Weights of a small GPT-style language model, trained from scratch on English Wikipedia.
Size: 9 layers, 3 heads of 128 (1 for keys and values), vocabulary 4096.
Training: a variant of Adam for these matrices, 834M tokens.
MLP neurons of a small language model. Each row is named by its layer, matrix (gate and up: input weights; down: output weights) and neuron, and shows model dimensions 128-255. Each number is 500 + 40 x the weight over its row's rms, rounded and kept within 0 to 999. Numbers have three digits each. A neuron's up and down rows have the sign that makes its largest values positive.
A block is one neuron, or neurons of one layer that tend to fire together. After each block is what it responds to, as a language model described it from the Wikipedia text at the highest values.

L6.gate135:524543454428481461497431504546505479523443496490501560530499510432525535517561541498618531468491419530459418510483453511505486517512444512540520536479507514558541525552512530474489483508448489483478581493499561504528518517456521471558476495543433506540504545484473485513526555463529482571488534484537573548507489503467521472515531504493534492427555409510491453493523546437507569532551
L6.up135:499505532549430434418484506505532525516474506457474486440492575494553484476468485466505496491497516487499497565509492541512477408541484506510424491464396552454420496595469552533465534581497623442527516509501443503518507566446536553493593568469503461458538513465529457504515523528518494447401494509486478487429499497476510550493528530532488542468518554493426419460442463472479474496484
L6.down135:516567469496534434495463484527527455486477485501485479520494537485514469520509413511544564541474488430463533555498451494491502465461425564476492540495421490500516471471479489486495523486518523488502525512506526516510473554546560481525522542531512469486565542444522502515427488553501454506512524552528514494533519507506540555499470556493472495501408457432523443557502563486399490481428
L6.gate371:481541483475464489548523514442529437531436466475593473521454491486452431436472469504436489421443506448552513498477508544508525478446533478535523483521481469497452523519520532551535471544465609510431550475433434473497432482499445529578479503511532562511564445523497534523534523491539497495493503443532561565482527445503474537429539584485515531382575497477468459490542471494519463534454
L6.up371:451418389486559552512535490516514544491520508465454527485418524454578497485490431436515537542501447490524487442534543517476464507468429460496483497481567535490548534531453448422497522567518464499476485444494530481504496484468485492515450459513520479473480511531541468489528546450502541510517536521547500441635468461463535477463414480528543499495438484497502492482589564466483525553477
L6.down371:514501421556520532522527490482473480435483473512551526527545498482452485545518492465600479466488543529519454444479510540455484464485506536510435430575476516448553509470420520502542545485550553503448470506473515459486483482516478485474578400511408501487528438512464518503367447488463438474447541563420529513407455517510459504457494517479498472430499567489485505435485514453562559599527
L6.gate534:523463540498448456467500621443483492504475461447484512498516471450521456512598573473477460506475513529490500551426576502477546538511531504457555522498524402481518534498448480500482504508501501551554567584501474487428412547530472444549477471481514521484486532547508483589530467565470510488481499550536587568528485489460482448531501496505572567524509556528391461589489525519525560522494
L6.up534:533432519530480441538537526537531503484475476537468498425530541519435418463571505568528520467489538526468486432460488554446478497530527503506557509574500497497510460460542458511494543499487463492562465491475458438507472560433493500475505495489514542485460455548578513449526387533562503503504502450391560471502418588548458477482468480483524458506499536435456495522491508530537523475535
L6.down534:509577449469432478524484484512506459465462436434529502506461532466443484511473470445584443462502472469515487514458495525499583526550482520496518443527500547439508480458501430449544492479486495501555531544506554493501552557416496412538493559512490508504469413440521493475494453502488453511455501381513466529490491487468535410553524503502509533486452483520486545514549479422446540485528
L6.gate639:448533498496487530469499522502478449487471446502482475558450479487560468479464522391448443517478418512563480531518487530481530520501513493538512570533529475551519583473508551460530469495494524558424530440563477487462478452502526489484510460495488424502580534542516493448581457474470541598481393464579500587523507491460491442436451490544562596484553496510566522430508460518486470509475
L6.up639:485505494563467499463531531456478439563491462530430475482461472513445426524485455529576509504542501445455584539476470523446567563456470519582481481459438555530537500492578532498493507460434565526450516536455531468487429473450474487628564497586625485428508529536560486497520507515543478500506485529522485544491481510477489528496456469512511488524428554434530454508459552481495536473584
L6.down639:504448448491521559483489487502455526536483488526548510514563484540519570480551493486485460451561576426475507552426501477434492467468550527488509522506438491509522476530505451513528431498535460481510454501459499565502563574505506537485490496462443504455538483466459493511492497540515522513558471492434569483543510519520531458486511518476440458443558513542404500546511505477487501413493
Description: Mainly "is" after It or a subject in definitional encyclopedic sentences (It is located); also the "ac" of "acid" and semicolons in lists.

L5.gate42:451507504423393514516501518517498443481439524508502525478466559497524515540592489508547549482559465494520462477509497515526552540539484532490388511538493455567463521499517527558494482452538490568519472518408509513472496440481522507477410492506496504448512533565493464477577469502550558537481522465480486553451557507498466556493527490526506483517496513513488452500511434591469492492424
L5.up42:500507505510492426477432350483534449502472447591465513517467459531547506524490471526619440458496496574471488540469511502548518536473469505489459479480488561575445504597465478523497553450452506544482555481497528517506513488472429447521470450460482527472481510530445535544519429519502493445516533438487516500468528425439497520442585451554496473533448541519501467443509531469514559563538
L5.down42:492521503542486453500451518459494515440442376473531464483533459491469538484505464480464479434513446474535579476537539458529572492458510489446434526565502509451474491482495472441512505510538555500487469494470453491502518518541551438477500480437469503454511509510454553530473477470510504527478511487517457486546455498418536502534469411426521450518508550570497484522450552423476444486499
L5.gate158:502463515471387503535545446466478485582527478561615525467548558503504475562487563461503582517512492469454487545527492495441546489501490486559460503505482439554537521405517477449498565456495516519457507502489523467474482483520486516545562523504463533519556473527527545534435476513535526516519440540570481555443530438475451407486553491565528409421509547510526499520486579474503559547528
L5.up158:498478505425466477532538449548478486512532487554558470431462507481535525560522524479570444520564491559440532560503487407486501503489515477524473452472455496539482557462505443445451488551488484485489539527515506528496538493547538445539597483519427498523492555525561452558480520519552521498524511538584421483481571514494508455512475493568520476451502467440572483490483566510499519534587
L5.down158:459469481469514529508529414559429516509488505493523480455483495569516482537462515511476496544501577499521523534472527463516438514485486556507532504509485469500508485449539549484482497517501476475506534496466470550477526494501488444497518477506484485502515549509474425501439592537517544518494486498461521524440555555513508492522515529491466526516562495523508512513515551510490506511515
L5.gate196:497564546535570493491567463597513433482474498447495593501571490505510534533527517423479505488442508457483386470499522523569476502528437462460489548521543492597550519501448496514471514540531431478498506453509445496464458544515464505495510465512500512525497406471542501516449557530530528554494512463554528512509476496523591409491474491524528479568534531503560538561491485480490568564473
L5.up196:489593549452543430466536474542507506522477463533477532431510495445480509470529479502489462475537460490476492506448481456548482465470456546524487485541468548517500503552476540451381528511534449467539525485472443493498529478466480481530516486485456500502436481462490514559522580514514505483470497524511476495484460453469523459557515461542508425478548529367594465433493528515460566500471
L5.down196:520540588475507532533555540514457451485482472529493526479501475500561442403472478498514516516530445448435500545496509469486498560475459474526493438568473499503477505579455528498480496513489524483459481527495531475504531524490453490600499483499483526477477553504567598495541574514532546511458410541558429492481509464467558529515544519548459582453509471404590384440497494429461564491445
L5.gate200:519550543489436416542512445377515460504543399479452588548492412481480430551511501439505511493483535445556417536473531591512484514483489478601491428450491478477493541531442504513438528451522460530525460474388494486471472530484476432547460514520489503554518498509487559532600452551505531504513514504509479556472481476390552501563491463583534511477469543556456502479526486471500504568513
L5.up200:540520520470447441529497477478573433500491562493530543461499506543438484461579571555459471496483472520457455449488490543515545535436523463526482440442495466495523465499471435545479538492520520541518475495512464497431461490496475505467529583491503433487516449466477457525525418492513566541504496464551530503502470515521485537477458470534521518517536516551459490498512464499444508492473
L5.down200:489513457491445452544509506529514496412529440481457463453400423518538506511521462422499428438546506505479553461508495458486543488517492555501455510470530571484499484488512515521527526486532480558543484466481489510479516528455502490536478450483503472498484558473538507536548465568508539472508526548490508482503455547433504473580480476565560507511509519552483464521468476482458481505437
Description: The main verb, mostly is, was, were or are, directly after a subject noun phrase, strongest in Wikipedia opening definitions ("The K class was a…", "I Need Romance is a…") and also after "which".

L6.gate127:474490467528505500500499500482521460492439517531502509525516479544509586482521469592578581483545482533525501550468486440485573542541521504504463527519497501537514478428494443445515529510488516550472530477528469426494481522550474471552526540497539517477464532514510537471499457497493423480469502476550402548510474521467602496499562508448430445501481475509527467445517474524498531485536
L6.up127:465373513493457537507550425528443497558555539512448506585540540481511507449433467538527557529510503499426536534477520440494535569537462478539458530449499482443589445446524455524508551473523512520450522562544516453540514510466504530553541523501511457416574485496526445480455465485506512524507482472536502533518477515509524531513509523514534493545500567513526462402540492498542479441507
L6.down127:575564508529480524484510526506512418467481510455512446478479504468544507526504559476461415451455494492526486462524477561489526448461538505461513482532445479472444478528438507512521467526476443466532495461432495508510536496524512495490490460472468439576468459445529541473509542534507490543501557528482551493483536439477457521498516463522480478509509444513500547596502515445554482545476
L6.gate225:457450516499520557429510446511580467474499480462611475483513502531429535514539472474522471446444383480451445516438504513503519586540513569488603464514503485472564513444437469556516551519494520529474545455563497477452465486512458469525514483541532546499452507554496541522472481526557452603480519463536521585527487532498465554497492524492582506434462568466493497474562499523378447493512
L6.up225:553481482508572466515507484426573480531519519495449418539508466444518546439508524547496486523487511532488547495492471530500467473547466519544461457512461501518528464521502528509471551418527509601574489538545536507519508490540502550482535558492494585527449480515493475487469479533561534539528466481516508485490477455456531502447469528503454497475505493526499558517493462532537455527489
L6.down225:611513549496511497486483440523472481521480519476585512558508574500520495490556524598547582435523547462518507497469534484498485556508497525503518476541555523554510519498440501516407463501515475512515586552532548542566469482543489543444534526497568541548483480528444527476425504543469507479518459468562408464527525482439517500483518492446589510503507468495424543497484522537523495571426
L6.gate783:425491481477485573484533473512503545479548493442525506504491537535495509531467512520583499488496521462552514546537462512545509542508464512521482553451486415594574488519444507461528516549442548482483471512529475419429496447470419389506587512588558536487475546477531550549501468474476467508522471420561432488520517525507538476497460476417545440453530550480442532510505446525475495503475
L6.up783:564455484535487464492530451546445520572488496473450488529532474553406493488552526540514497509463527462486533494547490470514539496458512442500459501589485448508522538528500504532459506515505536518484478560506492547502470438423478492463556558523521596480522475501523610464473498502523459450506490454532478482442423520543500525513529498517478474519543536437474518420617582444502496563573
L6.down783:575503491451480502566534445519523499451496513401515501458476526469507466478644556441471523463484447506474486441495565481501482467522464517521451546546546507484500535503446446517479497429443550486481493512492445511516440487477487496455481484553482477444460613517518472517531510506503502510542551501460442436529424472500492532520446537501443470502519589536525527467481497499506458542516
L6.gate877:519469520544509554486479564437525476476545487491454478536517553486422450491445509522452445515478468492489537473448534474516465542525596495496553512539371476517450506538476488533525508516507500496480471548506585473483435477449448527541451537530500491474481503536510497489387501570496514559475463472570470579543462414517561528447486519498480501507615503435514452530518543501438492445508
L6.up877:538467518433561466497580532478533474465552495442498499566482462520526576538518458478542467501515428513472542501543584581486486523474504487544449434500478552481577508504494497600497529500433539500525510552520490409472537523457494511551476531534544535480501511477534561472467440545576506487554492469504587568577593490396551562459453536522480512429526513540546462485450497546480483480441
L6.down877:555454532481459561494491494527463464541474482469493437499480528566522509552497531456477440528476495492497490471480475544472497501432471462491507511443493477540580545514485497532460483532472591474507536539507493527521465521480550492417434450489534600568530571586519443443456449476484437485545556464393441525528473467511553554487482536554492477505550542502479504555505492511513466475466
Description: Leading digit pieces of multi-digit numbers in tables, especially vote counts after a pipe, e.g. 4,|107 or 8|75; weaker on mid-word splits like Histor|ic.

L6.gate2:527467509486549553506524538556489475587469482554563464520526548475476501547429556461514495534420555515450456554453438505488502497485576481545470480495511525486537409501531456531546493506517541501430582505546496522529509531449518481519501395475501501534445464450549525528452488525520538535536491494509485559530556462452525568471534514530470541533557524546499537470454482510551488556473
L6.up2:476462517498533495503486510514456443549557524481507482449521558530482417531477475515488437471470578470499416515430451562500445490482534488469490467475582566453475435571545493522515466499545428494529528497485481517526544498523562452441496475559545513506459555495487510442479523528447490493485518476537505448428504540546539500449522538593457532442552460493527519526518511524552534509488
L6.down2:564495467525454475501518515509508493497487533486483475490479436497537487465490537489514485505512462418516435534495478510497528498509551462496499475543498487496507464505477522449514485525499541546502538472496470489475474510532462512522564439480515517506494483530525496491485536535527529503433519488484491462413519455520602462465519493495475489460469499466418534522489476468529562505492
L6.gate115:524468484483557591489504565545470470512539447511499528500554494479549508515534480529469470515460472484541463463438423540510592466417461494553444594516553459509480456529495478492591445488534529471481493409507500450458522486546465407490517387603456543532458525474467501471410455535527549552494512492519533472465549459520532466454505545504515494446479436535511552509491525534518546498505
L6.up115:545477495470493548489529536476438568435532461462548510473602575560461564558575454539441510505514509498515449520508471495472512447510539404555505557504475402544506506543415459514511519544509471473465460491551516520465474543592422467430546461544499491527457554448553520501431487534520549515462546408556449535516465455484520455470520520497455517473476554463502585543523459523499504560510
L6.down115:519525431533444524508504488492521500525434576449474479474544495503495533426540520516568519468483457488431507509525477467472527459432507545539516485498545460546472501507505549416509446512534527528461525475481487501506445475411476483512531466534491439605473497453465546550502450457453496508506481536500414497505515572481470495547495504447466494513464459446511535498432470576480570569498
L6.gate269:536537479494451594500478478513463450514514493527557444518543522508409490523507482450443443472531462499469483502427466470475540566454521453524458487579488439544508521491444513490523490428508541446452513458464530550450475607493564530566491493493443457575428522498514503458488480568556569498477539464450500589482536497509503500506564527464500515485460533470478531482464496577485543513424
L6.up269:473520509513473519484495552484409492504574527478500470521507482494486487490488466524404449415597430420492545515430454420465555533442550497530410430522490474489568471527466582465444453562485469474528496535466497454433441514477482503567500570526512478559496594466492491462506472489432529440507472474526443501468506455484548535489513556578484567517474511472476473492412521597509462541488
L6.down269:482463480460499579595402508553499558503562572579479480452515502579440498515539474503458480542591516423510520519522491463428551568512485540478513496495542452433412448555504551525482499560482515456478501532441470492435533517522510508586490426460487505583570487550513403451510482531534539474517468513493517546526534477515492464580567501503542558523503379454539464527493526547549500505497
L6.gate506:482506571478473487518488543456392557509449479482532519503495461493475557479541498456474413515588497548546523557474543582500448522528526532513475481481413472551491461528457533434571495519457431517412470532499452470483414521505538482460465409483476516397526511468534483542464400482425512517557443482463568476503551461493452526497468481533476486515565502481511482437539486528499508555522
L6.up506:495486517556507524488500558525476485570478500472512485523603521510566520458485505517496527518566490463571494525515573470559448593452458556519541487475531530529578492532475459557439502595517455522423494500452506494465508549516538482493473449472511470540431503462465527555521409558537478506467407440459518503451487456435449488571564548432519508474482522496482501495501469465582506518524
L6.down506:510536479482531499522511567487523494491495580522550472482494515526556487471489456486451513483521553538495465529499493511507540487496505506624488525419411471483544540532473438461588466441548489456483583444488539466443498523536551531516549530371524509504507462514499492553470496555588494529512532474565527577499519554403477498464510496491515499552535535485471511523487463522489512469491
Description: Fires on the first token of a cell or list item in wiki tables and infoboxes, such as US in chart rows and • before Summer (DST); weaker, scattered mid-word hits elsewhere.

L5.gate27:556547609535469510393524534529545420524479499480546503583525463551544489402552526503503498470508562495548489475429500519490480464502504570528458519483491476457535483608484445518498523520483519446505474521452535423456520472468506440477482460512550535526406495474517548552442524483508452541470456497563496524509478456537527427474566487514553473544474515477501534473509561479457471443423
L5.up27:453502493595531501501473446500527576524473512508506523576541454539515458396553479511441475437500484550454477458454505549546524547509562504548461491546507540435503538488489519513398461480466498456492487556492436471505536499515470558468533457551546511451474517557514545525464482482510477397490507518577490497515495425397489495536508434477464453526480457490466479490482472488412564438508
L5.down27:407530595589541469472464565488549517487505457535516483503522506511433566393536480553499561515501538464423492504503534506517584543477557495452449525500517507511527530470539562493513506516521472532461481481484510489472545480540535505492447468518556542494449488503455511541477546476453517491526490483466495521476421445498488534481552489419453512467534529474590361505552416503477515492512
L5.gate249:477431438491558546474518469472543475504523496483540508468591453505462484524430550468455584452519505572503503533470445503568531478531531447542485525514496466448503464404532528482553563525409466498460449553466520518443539529480463522562505559458538518516573576493475505476502535416538506531444509492514495542395425479413508499390484494453465519525553516516513470426505529532454532508491
L5.up249:488461529530482553459451484529473440543503461488478468488500470487516458439526495574487463387496515503462493541538488516551507434484492550499468486448408474480410500496455503513522481494530423480486473490486423470433509543519511498476490477530533495526446554504561484492475456523559525479494458445534472483468510424452500466499491428460482555498467481458427473505493526523443538453470
L5.down249:470444498488453457494444460512487526521499477553469464495566571456507498461561442499467562483535537497526488512481534503569514514556494403485541484477478462459584517480522508440577478516584487549440516470552512533438569488466447515438484565585517474538481493542515468509453436490516543535491481479509495530417491496514512513505575488440510505511539449471381507518504501489492488501484
L5.gate270:477490480527514396478468410540500477553496466485492457476486521480539486536508510508465472511553518520508445399487514508496537520496542495537518462504454516482502455489506589469591524484536558458485479523454500471453496458438535539514464609560490574448431539590518541513490478468494487599587490521467483502496493527494539500562452543520528450533496505478411424541552489428522442513440
L5.up270:531519520527508461583473438538491520504557514537556433442500489477517507512470518473529483379519489526540504490453457467486482517490492458548496553520473564500534478453540513509488591485445573531488562470476406452491520486490469538608529534503481491555459452501541497549493502550595425538508496534538476484497449476504495584473503469484496540526558545464494524494529551562540536495508
L5.down270:501438525543457538554505497549491492528490491496474522455538500516465452410560534438481475447520495475507504491503506496502501535461497431445499537522453486463489501583467523445527481501516550523537462554447489502443497513498508526515491496450450510557538516574515469420551441605563542505445472446596519545440461492471516555562470468519492484519496481487474454444534547494561433466476
L5.gate1006:581501515538449479496473523497483467574522539489488524462490498462528509509595592485432521506466551483473461471474542550489512438513509491538510434603516501475463510487478525538535476460427533573507502478468536430432471475477435475505484448485462535475552508530536484510402447441504484523461481531540570615398415470507468492502524533466508456479471521430472488540510579516482495553493
L5.up1006:523496506523575568491489426537569417517558509511415513539530494581446539488472598509455545497522536449512438400564491522480458468461460505554540484438466509511528479452474518506502520469562506580468477559491556530492521477438555468580459436534500474505507517519458547470456520504516483477497516518555502532522556509546477532536525473490459530471460506504506535504555439544546515488540
L5.down1006:461454527568562526510521480486496500480536493492458441493486477498547517512503505528507496484573543486420475416573516531511531484540486477507528477454519535491454520446518538506493426508594464571523502477525474488501518483498512483516529607509519484469522559468410505452435487476468452536478478507574537551514503538527457495455520511492533483428481488516488549498478413469395513460462
Description: Pipe separators and numeric cell values in wiki tables such as league standings and election results, plus list-item hyphens in infobox-style lists.